Part of a small language model's weights: MLP 1024 GeGLU, a variant of Muon for these matrices.
MLP neurons of a small language model. Each row is named by its layer, matrix (gate and up: input weights) and neuron, and shows model dimensions 0-255. Each number is 500 + 40 x the weight over its row's rms, rounded and kept within 0 to 999. Numbers have three digits each. A neuron's up and down rows have the sign that makes its largest values positive.
Before each neuron's rows, "fires in" lists the words (lower case) most often at its 100 highest values on Wikipedia text that the model never trained on. A number after a token or word is its count.

fires in: "this" 45, "typically" 7, "they" 7, "usually" 6, "then" 5
L2.gate327:522483497494537477535493442543478527453447528441467533526519549495483534522450485489488528423492533447547506417488504515545486479406469512514488522522419432504515492501560536540515541497539424528541496589549494416567453532516547414561555598500545531538468437488504461440524513445507472487480506493498496496487488442489489417535491470513491574549515557507493476554465470495533515491475498490516526496529447497488460476502576562494485497542503542505496498446532555438507491495493568513548523513453457430464536499540537447449558474518489578458497497473509512465529547529510469497486489535521514534445506528523429484458538536568509529538475454488503448483535539536484560562583518430542468505567469544411442501468422495423545514526463605568499542514444531427538495581571475
L2.up327:526597543494478462532511518449487546483440475472478520515482490535501507555535521475482572511537492406517515425476502507490516518470524577512504525466432506557542459496488485451535573501474430456560518588455427414505470540518469465535507542490585609508482424558504483450413533480593460490453519517539579550551481450488610467536498464543514515544518505551435496487494452523493526497435446434518527484480541495479428491458474519600511531570528481532516528475563574470478493469411485523549496535460481507507526528512476516524498436507518474475478491467579505485533547464531510512561463536469473543531459430480426529463515555546463449542453459494511527521513481516531416505502493505511433485516495504451435495488522545480532413497458560540510453519483535480510469535504511

fires in: "team" 18, "school" 13, "station" 10, "company" 9, "group" 7, "chart" 5
L2.gate25:536457486559529595493500459444468528517550447498561522539474543523501481497543528542487533537443539479521503545522460490539489491406465396442493511573499505459492494449473439460432483492456490519522476523448548462553453485406513537519546456537511453494537449538444454424490450469497416435480504479480439508507524539467461504489488461508525521523506484454569476531462510494464504474429461514483462480449475540487471576431475456529486554441454446458485497554490456466476468541481473561491461499515559470575485603524392539558505492460455461520545531486463480458533568498476498495471479526559589514473538540522492537480548449490519467515434500533487540490537512457528524524526496480428492518508402562534441508485451477554474476498539464517462425507454451532393495552498528
L2.up25:432480427521445521472552485442490507479473504495451595521577527478450506476512510523475483489471486480583496470503536507437442442482470511584510547443504465526509550438534449530491564456446526496463510543451564513513483405530440529523557521465484538489525482480428486491492508459493527487433468469529497531481516549475529553543472488523550488469535530505505390486507525489476546411571533520519544439554458528499448540519486472478446494472527450508519486535561488447474519551509482479461425453452494509459526481539477448510452529498503443501553500462494452498491508550493516455548527453460573454580559503467477476580487462516573399474495597530543462494496557440497523526456458496456571499445494523530524534448544520381495615529551537525533510473480511472458495476484492

fires in: "and" 29, "said" 11, "all" 11, "best" 10, "announced" 7, "ind" 6
L4.gate294:546452432529454472509522445485467488529521497431553528451471445568474421480465507453488472463477503580414494488535515488610455492412516505456488537548499523423458477494471585427486487533518474531539457531455476503534535496486451462521540475444496523407554438508576486512474518504541526487525440512516507494557464419492451558486495560466520503497458520487559483447502450554504488551519526426469521569458484434504523588543551469540475522568550472423506477476464513509505529603523528524569446428478482476521492531495536487463476479574530499507457501521480435446435538439469502527500536525530453561512567518484525509500541437542483523487553538488491517469515447455489521505481450492559496497517525542516549514499457570507511550414501516478469487469495429577559477568471527
L4.up294:543484445497531445497535512486579407510507534515486495508540461436455556480518482534457513486579484515518555430592467514483522483423419453492480548469488470495540449561508497513529583438509577485552456474531530457517459482505442452511497447449491507499512481395510539545444526482545483500488445510457492473517519503471481513538491552494554532531456503475384469546507440450530489518523503497440551518517492482481545517528481498530538543500413550474502454571506520552512436542488388501536489443535466497543475497483447479500596505446506465431567507471519458508531501456498515476495488441440474458494504509474429458416468572559601524519463472553569466426556518538481526470501550511539511503511411486497473501541418520504519482502449527473446530528440501515502506476491440

fires in: "to" 86, "currently" 6, "told" 5
L5.gate87:552508567479532508452458459512516409538550440528494442458474534457551573487484489513509459489521470530506496470510542469467519443449594512530576521532524458487535470459566538516579467491470455528560509565424520596483519445440491545506549506487532514500518467426505475485516462466495500540576491491532477475488535520536432499539515421483488515510457508466521505475499573522460458572498547545500535479592480485483576384478513552582519512515471518577484518511502506477516480535496481495457495491528480541531410467478539462433505507547477536442479535564553448495531430464541502499541514483471478570504413529480528407516475497501548507483499471472484515516470545555439545443504505449536553616536494431527474488559556517538496478487555541494546468499487485434434508434472504
L5.up87:541557445471444416472470501506541578494494552405468452469476482584496509461549507507527563484464521493450507450579481469516487515502541529499554507442402568543577535520499511516513451543531469509439492522554517447519432480514456601469539491536449488610490534459509556475486467522499524467500466516506505498514428516475562537465482450519524530452502522494467444499524494484461475506546475521588496510444525510452467513468499518472525570514543473482518454435510495467479587523521563398539477550503439565516480464521481469432434488464483494455488543494551543569495495535482466436534588512499489507498521558556542540488512483468557483477528430495540487535491641484478494475542509493535483412552508512526565515521543478460515608466470521488439525513520475478496509514506526

fires in: "to" 55, "for" 9, "as" 6, "or" 6, "after" 4
L5.gate709:464495516508530515590533412585517485532518544426459507497487560547512489481539511492532489513504520536473493379519468476507520510494572527529516648503429542473476490505552418542501467520496482586496479528547464494425489433545492447532458489502453513479465552514458478510428526477516506507502475476476541431511530509462555515504554547494545489511506526493474513364488481519496478543546407593500455449496491439518525512534547535521476512546533500472529495471506477495516481530400537516443530518485445500445470478547483536430448480556462557496507484504479524448445526473513510480510450539502541553565537534582554518561531482447536472459539515507466551381506489528460501461524491536528537485478469525391529507499551506456548513499564474522500425493533484507428540489505497
L5.up709:477550409549578486508507530374498555525533526530502437453438508505488537474535508500455482479521453563475501531478463483476586544429575525432520515553504494483519481483503510508407441477469567531483447500456525517537466471537512582551554535517480486483500467554484433410514466520448470439474473506533523501502488401473494483469560576472465510459544489479570451474491462560484561511538518511511445501474520429545508560519468501525512427474461557472462509569475550456555495513498558489453506453492442480500521499484524501414497503522494496520468492497511481484574421558497555563507484498493423475545583522507482516489500459485506613499484503493464502489584500490553451487525514489530487498479472497415493435496507564529506541434519438470498490556405448547494423500488507

fires in: "in" 85, "to" 8
L2.gate471:445493564557526410509479474549495454513513461540490483485512560492524512494527443480543557470472492472483538537510565583516522495454533538514445498500494480497510497465567501477486483463517472524495503542522499444470512547502452467488554442435520504502427451543596509451534541415471480450420513483445498519618497479567572477503479507515463476468491519578524405406456458473482523506480469525486495460444505542554469509512408520474505507472506445510530542391520415498484486438533526519430542558453541557507513512454519537509511532489523427535442558516447467466529493521550445563531514554529500508364493478520544533434544501537493550501508456455518476510472558452472591458499568469515499495485515545509524463487508447532477492492468496477499528484450524521614537499514515
L2.up471:574522541563552499441518531433512490442515499485474526509520564487514502500546518530473513420478568484453464522518533497480467453458497539486481576449542470476555470517491472455427436485500465514566487482498514475429560488444539474456499522553475446488493529531476492406503513534548428466528495506484543514534464533530443510470506431532523505492493515576535540508523464424470524511482561504544468534525421483483420556462531536458567443492454484488499540547594456598550544420571488489469499461490482544498481473488486511524483466487513382536504506439540532516458450467569491474485563524581484446478457527487567431547516513486570454462509507540523529488409455469434469437442536472453575479477517480471598498526440540494473490548451496529493547477502462483444502519490511

fires in: "american" 19, "japanese" 12, "spanish" 11, "russian" 7, "space" 7, "japan" 6
L5.gate713:502509518449482556585503567464576494505498563462492457474415527554483425465450564495443482532472482454546479498506546514500406489514469366497497485497531509465481551536503453455505490512489474476521479508447522513455537436566517476533501494499552505520498524504521546516552457615459562488474498516519438470463397497477477439463453514404488484517439468523472504455504532520445521512463428453490452474494499533497463501504476380492459500422543551411484512514556519491507534535460555542467439531527504495546517553505521476479456498513582474503527485500444461468510466491491548522467509488537486474520470489594480570491575484496514563472473502525536424512506535534525508498462451568521517468497565495422528514582482460484502457531602515532568489461477508540512506549574465
L5.up713:534468516441505480427587550441604496536503488516516495572526493499522542484524555554540494558462513567535538516503479431470503468538476493397508410525503517554580558484470498417502493503539505494501425497445491546485565529522567405498518495542502521557485534533507505521483531504536490509478512538462503498503516451538484563548509545532519517489495584495527460567507602576500506488542544464536511533496532481540405462534508525528437534474473514460531490457459524591514488504510422543454483555532498534483543542470454491453523542488510491479486446539509533518529504570508471519554419494554496464491457405442467509506477514533478473506486445439460551491504555422573492504520566470420515548513553555490455434430464517518495489550507530509481573493472469567540537473514554

fires in: "his" 25, "10" 9, "him" 9, "her" 4, "syndrome" 4
L2.gate376:516561469489597452550523488511430445457535523512496491446443513442480495642494419423461506486555520452474527498543489473508485528460478535603504480511485511521496573506514521544521556544488522537469457489514478445532476527491444450500471462460536528571491482457503532541538526479484432552521543490464523435531471470558483534533380489489549514433544513555483513440542500401494476524595473454421461521483464469503499543520482474445503501502439478509480522432431486453551483462569491499519474518493499411511491488510503476519570513484535430499490518491516476452493497439498425546467475579519541531412447453546488539526476457503538471527549461471525494515433535495437533505468538523512492511522471573530492529435424455499529454502550422495472462527561513515528443524528516
L2.up376:568527448452516481539489573500532510494538562459512507501515492521563536467551502480433472461471518559524466554594507448491530546451473483511536508465499513454511545531507463494480505507460490540468576556472420594494497519547531423541443468495481502563406417468501521522508459439496527478537499483561490511485515406478521471537522481548489468469513517486445413528446517486397555472417524459518499537452558520516578494464475457519464411509484510467476598519531478504548506460475495483523470523505436520525528466433463483542551463500557360486463494557442559492516527523582479470458435473542496488500492461535528505498435539468557511553515528508518499501484443501552471519559475468461463538415521520538445479611458502523526510432516505536507508495476495503483480506443513

fires in: "under" 41, "to" 18, "main" 7, "general" 4
L2.gate405:445531530441478453521511466504510475442516466501508522460478506488553502553518560439489490527508580491517536450520572486490490475440527521521462508466448526491459487555577486493457515518514498442543492477522547502386563464544554399464494500494435468521556507553575579558474454496514573533548531510464480528543519453456560491483510552436518527515444481481497413460511505454449523495501483485459462459524490470502564471450559515567496489500543508504495509499510538463449399449492482514495494584512521471423432483494559515484448435500504505454475451496537538530602508492482492457543492523513427515493501503553547563584430482563600452503484516426481472515452477472536522509483468439421531502538528527464496533490515544530454484471537548551589516543485506456486573508586504
L2.up405:484445519495529452507489500456555546486525503439528486541580520509423472459403460489521552460491572540538455502496505450436508442535494481512433469441522493402491502582507461522515508506521503491459496568512495533551577494513459504477503460500514424494514482472542488534498512485473473501502522496484547529486409543526432503461490510475466499462530450496535595545523523452555460439468583524479498502583489491476487447542517450460537460513537555534498497528477557609579539564501471499518475424539475443521522487578515458476440568474486468597519453503584537463435500549505496546533550525493448457495556559496552427528514544506493531445471514547514509544552461450515479476491524494521481548534493522517543440534530513505524487509582538533577467539505439536400448466477472

fires in: "was" 32, "is" 21, "to" 13, "than" 10, "with" 7, "despite" 4
L2.gate114:501464546464520540497558422517450545468477426502488489510510451450500460449448497487501510445484456562552499527541468506508445491462499570526496525474458510494449456517556530520473436488461421486505492536533498493491466472499521541487585493452499470523511468525432562485494499521437530559507503485475536493530490455476529483484483484392499474488500507459507501599478495540461494480482558469543554482529467444490458506513539473468521485532600554459490523510522478503469490559520530502444535510597506474486499482559529505521481532456490508511496485515528492489561537433472519507507405586450563526554528545554538519498406486576468511484493569443500479516513512482487508474503580487533581591507491444481440503479415522411551459559472636435446568453440500483566458529545429
L2.up114:534522484459438426534492573453487490543562473459480551420461531512522474542534439490483532466537535569482448544446530470499530597509520505448512450488509442493501462559506538488516449557532574530569518498431476532559481561539498562541449562551524576468471494574451447424435409549539531510494491482452547459529538492457376506478482524489547485537516479507533516479523454551510532510512533584546441509463397528466447498526437458496507466569458451489552553483491514470443531442478553502491512465503554467503527427498474507529523464428494451499502490514494483522423521493468483532506481495528431478489516523496510437480536495515502590492535546548513535519481510538476485498493479547511485521472387521483493465570496514520429515546507485545503491455531500468429481450418521

fires in: "september" 29, "october" 20, "between" 15, "april" 9, "february" 7, "july" 7
L2.gate387:553461597513562437542495444584471538511507485406500518553511490496506504510472532442553536530527441461494488499540556506475525522573493573506480511505476490507534500465500413534443475447550509523406438465527542489508504490462490498473487544472523472533496525541456570502452455470493511593490607448421476434532485486486535590459513503467478480479558554550444479493499479539542475635433523512453452468492448527542518514525511512483487453513549514484491502479467422448513478509558491526522511544477481503503561516406516464511443524462492480543470451523503514500504484618526530529474503559506570488462477562562488494512533486539500533457444493500534512500475571458414528517563501518419509476514511490473596452393520538529487530455501486491554465513501474460519485497557478
L2.up387:501515480492585433522498462552477591456557492458470404495524510510532444519530476524520570498495474478540560496498488452519502472468544565438533476537481483541486527526464466492504462491505548482506502370495504468461540556504500485463464538420550516574548504544447586452512429527469473531515479478523532509538515470538587509498520440512517475447516487445448511524485511492475512565522532483459513452531539431529473519522508518504539546554521570505521469458467458511525481481500480471436449481526375451551489479473519542546477547459474485490518497590539577420500471524511504472464535498520503511484385498449510394506587528554451502508469555494474434480464521555468541611486501464492499507462465438496559460417525500552528490445484496473477463559497520548475560498505478

fires in: "team" 50, "family" 12, "father" 6, "carolina" 5, "group" 5, "party" 4
L2.gate124:456497531465481510477496498487439568520507489469454523501482460456462433540497533509470458497543489559493497491498483498525455574526516493414514480514499516510482540455438480556523497526474531497497481433448431524491517492542476505498473441447575504522503472504547459514505516429573476410445532496424487516498487560483555481518526458499468490517404549466539411571411510512514520469447500534478424537533443505491560516534471536498480533521524440508516476604483456522446448423401534467502534521478495536585505447463413423511493551502520491481559499511552482557526495510440549520475504512533486492485545476536504519550533421459506557424469540426500467455574439457500475539578448418421544520506519513462498514409457492465484516464548515577547526473513462538452523536489506
L2.up124:537510450549515422499429520517513517529461555498488507452481500513479549503490511525459486519451536517484529502520505513462498501453490446429542480508492529556461508487412427523517517475523480453464474515497448531595599509501516543578514465483507479546470513502513476537567487513545550381424501474500505555465507502453516540529576483444500483478401501454510502506428464389474548531419454479538462494555475462469479516537533521412484480553601497483448464606563444539409471451491561471553449475490460558576550483496416474494495573487558507444527535520460490525509543509479533469509485470536506491534484499465426510449519461448512472486533533511473497432519505472509494547506453452506517468481445483453477435476573497505525452520456536490483532442522433493490424502470478

fires in: "to" 94
L4.gate916:560472527543490501462506507477487546521538573530475487495547565525490457479509448492550540423578457523502510502411516520495636496498491467489515500500541503624548521534503462457555478466437461502494520523514629631436517460547505513510416528599484529468476520421477515558491465535497412451514543456493484497517417506560496500524507481519470450506493439473480470517508479502514532542467449518442525455489490472502497493511448537563522531448477525489522463539527483450443503492470534456458511506555491486437549569527515459494537489479499527449412465505585490513491575428493523471521510516501471449547518511589524513552476510552525486448474550409450477511448547475548525539471510559504507541527510514513463481453522566514473521526563487473466516492455464486553455463522460
L4.up916:513457508496562463531460514470487544492480511542506474538501493533512544511472499480431553462518529435498516470486548487531503492542501498506519552598496467438563479520496438506574484578540461461542501454497511499421467485528520506534534517551472505506531448510515586446517556471551444568595486488490457536518434520530503476463537436538478508507484547454525475519442510483505504529483522536532514456494574456436531472531574550494542495511441473555507527474520471482578612555521510531495388419484513480474532467519519493508406521514427592545488487460521512484484480394438594490490488478459450521565534456540593472466535477491507504517448523446476449455565505481500527562502484436543519461461573479498590407478510497476527512499517557511520567482522503514524481438543497

fires in: "be" 36, "been" 30, "being" 18, "youth" 10
L2.gate961:468464522449507468497533468456527529481536472547455470494497567595495506485516451528497473470484508481469469495561456541471498457452498573447489434499471529500499571495490436501484488447521472522555532478546512519491526465475493485414510584558510477562466429518489576503465426420570532492454488490439530484520588502495483456502466544544425515519527503620527529466522500563482518513535536569532374440533467496512477481528541517527521451500526505502514465452535469509531456517475424467471502504466545469420436482415425443487470551514485449491463545539501460434555457432486471566536458525549512494532508458460500484515482602500432488470508500501529542496513540479430507507483582463504409509479543487506480461541464507495497478504572492438558548573472434507496565515492483
L2.up961:545462418567547483561476506586526418471555537483473553444473463495551487510554428448501502483485528560458449544535454491487573526501456538523483445473491505463523574499475507495446523544487537453521568492523552464519487483461482526493474485487570543477532457446507448510544509518497449491505493472471493489493555535586484498550554503523571532413516438473448490499489527484466556491468452533438544508503527499534455462517482584522553497479473530534474498517489478448523458491568528542475499519495489496477497499521494443521581499509591488565592527539503581427487469442492440518550473459457590491543540522493475536495455495506411498497527576550393470508494503474599514443503512550565557514545443453489435482503540474445519566533518522449587500506507523471520506503433531

fires in: "can" 24, "area" 17, "is" 15, "are" 8
L2.gate207:453521488443409462533457461521504479466447474517506466496498509544455461538447541476476495382530461450531451497424455517527525470484519532439520521476571465523397531499455493542509598517518501416478482510406398468526504516493581578575442514492553499556530476483495440491518441528535475510495478523522467537474507522529459426532435551495530475503483522517557517475523426522506608447482481520477456510506493481557525507506507442489403505479472563502520447386465518539461526544474502534577468483451492473428494438551582458561477486512486545543493510525539487462509462497474493506480530518514518548508506492559438518536505497508574487464531593506562485453437495485477458517549462450499498447515518468470556542481500564451481446436491516493470481563528543486507529481490504
L2.up207:471518503433508468475513484486500536487538498539462473453511528566497525524462456453436500473417416396559477521472482474485461486461490454544538522484502532493470497521551430483487548468477525493442505525506486551552487535422540530543510484563506480482514583442476499468445472513492518494556528517522483477452553531581574506505456536507498440483471543530480501500499457531500501420530534534467411499522506508509518436552497362494540446528462497551544502504541536549490530558417531515539498521529464475529485460602509456457449539575477457505507507525538542477473509515471441493467511532463439491503430551540471557559434477498532537473517539484493472455498490517501484598557467496550475426466486475458547509504409515466432459493525447514477434515570491576419461502608479

fires in: "been" 36, "be" 23, "was" 9, "being" 6, "magazine" 5
L5.gate698:432468462476562460428513481516459534490479449393501472430443479552515508506481487519511483478530546462445516467562487533540429515487442435483485397454418596500512470524523513544495528517376459470472496491517509510465513516469570524476484496506454491527477516524480532479473494467497538492473589507560497475547502492566553464530472469514477514459542516489520534539497500519498441482503511526415506522456512502468448514505484496426514543497559508549429498496517533515418470452524495513510568539486463473495479534465548545476457456464524480570552488397510424559536485569526473436409474473518517486479545557405427491511500485485523494435593466378491510479501512476586478496502547525483512455475503523479518520575491444441530507474545538538575518530455506482456515485522442
L5.up698:482487481609462495516578393528496492407488516494486526483526532364498548452486485446505495562470517492460468503541499477533498523545522598540494485481500546502465511558515511506490460540532466443452486488512546517480491511468506475522462550561600483482501515486534552545534439525444438522448471499444581471596470553474501539502496491566463531542471550503546500466486509503541508535414465485485524545483462447466435486523550482488535461493511587538520492588467513494558566485480447483502493546452506478513515468510491414527510426536551548526562551468431489525513511504477521483524468550476525470537489481446513582531545498542522581535511560441435464465572529506400469535506509493485553519512501414496456570534480541449545518496460507476511532535544448504437495480488508

fires in: "all" 30, "most" 24, "well" 7, "both" 6, "ve" 5
L4.gate430:471394438641451480543516541497448549467515454389505594507510495528423493497498516457503504428517532484502569556555437439439465511490527472498503558545462481445543488488540542485503464476473481453442502493503494489498468466533518457491572433485490474509536480461482458493479469547478437420461506537485480508444462561520509528486478519538496470486491389534476478512520488489476465529544531491476460583445453434467484517509499471524536494577520504481475541555482530462492473484554489460503509490511480601513482488557506424523516445501547569499554442493455499564456530450608501511515537504452558543527522515447471413561472567582505530458438474523503516494524515524554474561492530459479489483455482536484475501463518474590479483487497481498507592538500471494455461544457537
L4.up430:542544462499551477504526560542490546548441510561407497433540500427501466502438552537545460385508528527516547472494524540607503500484531509473492468493507498418542571505467536487566452503532567462533487523517451460449572558529511496523472546518529499496535449515447488486424543515520469554493530442571505514580532564410450519513502467543545472481534473441498457507442493467521469536545564559545516486542485479498428471556514505496522475558607453487516531536458549480500508496534451545487476479507449469542517507539476520541562501512522426509510555548528514508489461505517536524542433522489584561456494527437512504512480613480547499555490461495554489471486450522529514425442480507515445510481519501507507487520466459525480504483582557487567497458467477484487480456596442

fires in: "of" 46, "20" 14, "gold" 13, "golden" 4
L2.gate468:491481443458464488466514542483434551481511552549537470534486471519438536586492549436472471507542460483533501506485441536461483503490512501488585453535512472607493477484569441550541523526463469441461519439442533514557454490506511542468506498535484465557584538409513545511448471502498479558476493465560457487416449491555523477478436496541523498533522492482499533528503544545448461516515454522495583456498509483489454563488503515555447504504556499531536466532496519543386506473468498554561493450539507487629519514439520539490457529504452466492491438520498515456518522495526528458546511489524520576487500503502491472485541462432510561562510453484497436472534502526452422542608514506493532402496493493409583510487481539493458499479547477519497540536532540459559574471468417
L2.up468:488523454461519541493510454463524468452577515501474517524513447514449554451570546419527440425508509554421576471476479546509534442491447484472549470473458476554520543484522500560523583450549543482435449420488555537525439496457511527508462486452478525570547478481509515495461566503496564554401520535497528475549479584535517466489539518478502496519392517490459466446531452441515467471499451487518500440573439516456481503485505523441523537519539516528436480443512537456532467497401523457550557458532520434485488524503524485547479476507496479503490546555486447532475562439445566455568449516489516596484526454499432511499442540550472471442512548515460462519460498538490504435558527477487498482494509480513472485492525432458500583539471491488486481534492488577546520479564453

fires in: "a" 88
L5.gate253:533542466510528489508526472461497496550479473475556500529481513480504505534487484450530521500451466493463588523510519426465481458505531490545514514451538511547511503495509508543506448513545503497532495441509442512429452515483493423614469543485465459523483549476569450438438415624496496401493486476511527615478520542503469473523523526485520514459470447513447516541596505532456458437546535465452530508488542504546526530469446528461533542512544523569475540519475365463577510518525536532533539468528513457484473479501464546538482486500496459469469489500611510484539555511549462500499449502555568448524527539463498519533477506544542401464557517447529451424518487460524408522478558464529478545529488551559511477548516497515546558491437504532505459563470481487518536437531535
L5.up253:553517510527498509469503499521522412416564457456562519503526488527467552516515566520456541514564496509472460487514441482466443489510521489435479530460469396499454500490465529473450470551530482502553564480509505513464492474492598521501498533517544458448519478513464530441540557410483548506528493516505575436530508500539533489536395529502516492533457509452476465523533564447538486504496495564436471440449544546450455528574499488494536548538473482468497496566447505452483442517539508534450571501513478479545512506420498494509455489422523576511539555479512533491612497542443510482549463525500501558533484484481510456572526464464511588431557516569477488553588457471471493482488448567551550454488448472421496523529527437494531463532539538483528536483531469523554514453544568

fires in: "been" 44, "were" 13, "are" 4
L2.gate750:452458456541502507503471481535524502521518572517405502622464541528545583442506539526488471455526535466512488494555455542468528535478468518498521479538445525486503568477528555507487487526520485558504468471516462513452504529499503467449480534454407504541550462434543432434485436456464455522460502544437565515516550520469502498500506485463512542464540550425507539517517488511544457511484499580532448488412504547508437485434584475479496515498543476483557461511483525521490567470480505454474431526478498464506415511559536492482527565478584457562450467530526461469477529555455514454475511467524494472505478461434472537557491605507490476503526501507496543486439478546529504501444507486512436432531425528504439490497466546532404456460548574499463560598489451520497566488550547
L2.up750:561526473494478557515534515484463593492549571555367486559493539525608471525511532497503461405466493467535517473557446532432550527533507513516478479521462505513521572457489562483523509421456503582505463538516513548494467530510511536519457502441468485488493487485518485492498475461456448488508538516503527515508589561508514581487492450516529516535538534497522495509544517529514537520476453541465516538519459503528496458462566506469525521453530504468583455539574486538536520487542556531482474468497479460477495528450533492492492534478551503544474502547603572488487473547456498421479469436525527461490523435476459621477467565496481473519486501483485528485522556562538538534470532482547476479494453520455428504527367511495455501438537579487466578612467519531482465527547489

fires in: "its" 33, "her" 31, "his" 13, "their" 7
L2.gate262:490445460497520465490482544501528512486491536448565522568453500482447541504489515456522464443446481500487438484495485489482505508546483560531477525563458451470461467488533474479475494521499446523474473453475523484527514530471615509509482538538513526546547505525463537552492478472521461563538481510465531433578555526485476544476488509504485533478441492569561496412397484457482569472513502490461401531385464504533436493436535543505521426564519524496498465480523542562512516481430458522492483507503514401444438513472525520439588523472538481531506490513437508472446526519528476479501446531562547480500507470592493582521506549475446633529394493434489533521563531481516448555434472487476507466502519540517536484512496456542477456486560485550480533439482523498484429530490437
L2.up262:504534564512438499460565461462499470524484533548535528485442539430476517442510452522391474508477517443499485517562517461527510470596478537464528492506542495591512478499505524429436521538420516504516474522533485506495529484502507541578525483526493559573502537423484434468547477509469532510464409510569515490541540480594473454412535516581483483453467553460477506445470489535502468470556513493550483450473537527505512558510455452509575431562501548444430553493505447475504464503548438578435505380469499527451504505511516513468543441432604417490463510501567552551534542527477509463552529489456501436480450453537508531514565509477575534514501544502483474464514508496454491517495494421496511517531506471572490466499452475501496494512484516494479541463505556534480448468490507

fires in: "or" 47, "however" 11, "but" 9
L2.gate83:440547523562570516485508514514529497469576487439508516419455459480464482486615466473480426546489535480481481499540512532466451519465532512444463484454463448423472524472534454498496452480591499530467496449508436438553434467472429555511534512506480492442466485445466478482451452562590440542489477438399490441547508526510509519475488481476398532492539497521477466502508483530491540607552558473495495514423521554465492518532519520511504592521537503507477559465539523482513526558486515533561522559470447475552504474472478490525520455484568492463575449440558448478577501473563499443540500537473514515498490534489502525475581452556501565461497468528508548488498497540492496534461478505535491507465486535460555479446498479512540569450565530476528488506402569493431508520470480
L2.up83:435517533500470525457537522528526377494499543457508469445517516542517503507561465499485408499385522562450403548479498477518533515458459479482493531405397512461438556515557477494540480438522580461508567512575503449551479514580448575437453520478490493494474549506503563578520543509515503507518533475470524515491489492472566453490475526388534487596528500593505446489528506522494482474505597403536499541439421520545519511561482501513467525506522401518536483456464512485455519481501494508509509570539487482532480480514499419457508479542489523480463464510463491514513472489477468474515445540498473464485529551503474495535532496510491555517522485449429502534503520546460506509489491520502461524565494522514454507478473488537517548466547523497566452508420441581429518527476502

fires in: "gold" 21, "bronze" 13, "golden" 8, "overall" 5, "religious" 4, "silver" 4
L5.gate536:561524506527479496491523541478480423546552543503548506510413510489497506457483468492445539481546441490457491442504457588576460477533579438500490495492436533544499503557488572546534495546442455485497514425513577431413563440549526550535530524450447503523509497513456520496498576503475543519487476507478453506478441443512567545518471479457455456554528495484510566447530473451423522506504583489505501513561474501584500512527453523530494495514549452559476479458560484524468413457482486496538473478551534461539482518501505498564510478432455527472484464511478488484429506466532545543514465512460468413446430516538520507452475480517455477528488369496507488529524506427500526484505503521545546437607522418483517533501523442453486470478486522502476463456421531431491550543464505
L5.up536:494378590540522481557472437565430481499571491527553455481527497476527548474528515468526508539548516515490495507517455488439522523560466504520453484484480472474504565522527523485509529552519577483489585509462594499508455524480537479488506589592450468508561523467468469523521461536532484576492408527456584496444528474533409502492521556470502474468457468502523449496514452533478527580524603485478508475566471489499523517532471494524531579488449415520481485522544422520513564487484508498542492473464506504542490561556529501508478486499524561489518551593574518491530466528518484534453534483481491451535400482558481431498486487516395387484482465515488501496544484498472477509503508514488493598486533478543449508453512477561569499474550479477473478550538505526506441486495534

fires in: "all" 52, "a" 5
L2.gate584:492475494481472480521519485546500502515548534598536469421500453387466422499518536422503502460503511471538449486482446522519539537480432507535540440503500469496491502570565509511446473523497461522504467476536408461447493489468488540510560554518527444503491500493497521403423506511458493509504512562492465456492519498452466487558521504530493588582522536493481556501500559510505600494510499536487581563415522495427445514502513478506478434573461486471484487534539535491486477550535492487520512516440482506505601536482442530405461469447475509488498510449523558395483542487526514538535486486422559476582522575513490515533551543508475482516566556491533538436566489525541477487473527456458525517431496571514484490537443500528538560486569491469500469513440453559518531442449497
L2.up584:472492467463517525474497594469423478518453506538523477515527468442537544511486520499498489542554513496540484534482579501503448540454489515511560441499525500514523479420559583545451529498471476569498463498520466502501425507484503462534500539487559447497451577467449505392443407473428464483497444623515486446534498493527519490582480531547502503573531523449453464512527466461529505492510503496527538527575494503532496495541577490495403490544488460489510492504473503506454543480431449526467516493425514518454511499512593516500570438554509498475472537480496476454491550488498497551527531474398502511485451471493530450471534575513512527495538521544482575559515491561515435479481509545484399410513444456476475522473496512478534448464595464521589486503462430515502499461442491

fires in: "by" 43, "to" 19, "of" 18, "with" 10, "against" 5
L5.gate252:480464530504440527536548439544529471505453524446570506490482506532475498476513479463538498481478525541401519454456504472519472442505541570519491484439462562478470501492506496545549501477497377488500515415486545546554563484513589532536475532514462452469510481470478545472490477492433479471558467621518513504510548487529510443436590570450453518513497524493505460429466500544555491499456495550433451523525504487579598533513495533484456543579491505498470553502527485525500491445520415491449545569450492466507537514567489504453498408555468466469454472529536498431429556561525479510511473446499526515531521559527491486458473549525504452454492533495497540540546483443506526435491547478498567474514557513472425538492517516503498504465460556460525531506487428555500482553472393
L5.up252:521433479468436478488532514516496491447468493542517496504576545578556537577514438458529455498470473505519485474556489504534494488503451472537463400473569499483491452547548546517517476495486480491503544546422511415517574495480549488437500485581481451502526489588565467473523497514475496482480543511470511591482499474491503541477440472473496553441519541488530493501469518531461527553500456523559545475553508458557459465545550519505472571495541553538563540495467466479488482500525536552394488537525526497462488445563506526446417564476507502522479459529560482463453488501527434503481469542468496564523510533461460489546455497533490512486490514441540523497498574457483499469504569475494500394466568500493467410533536569518518446570486423462442509449557565399570465464517538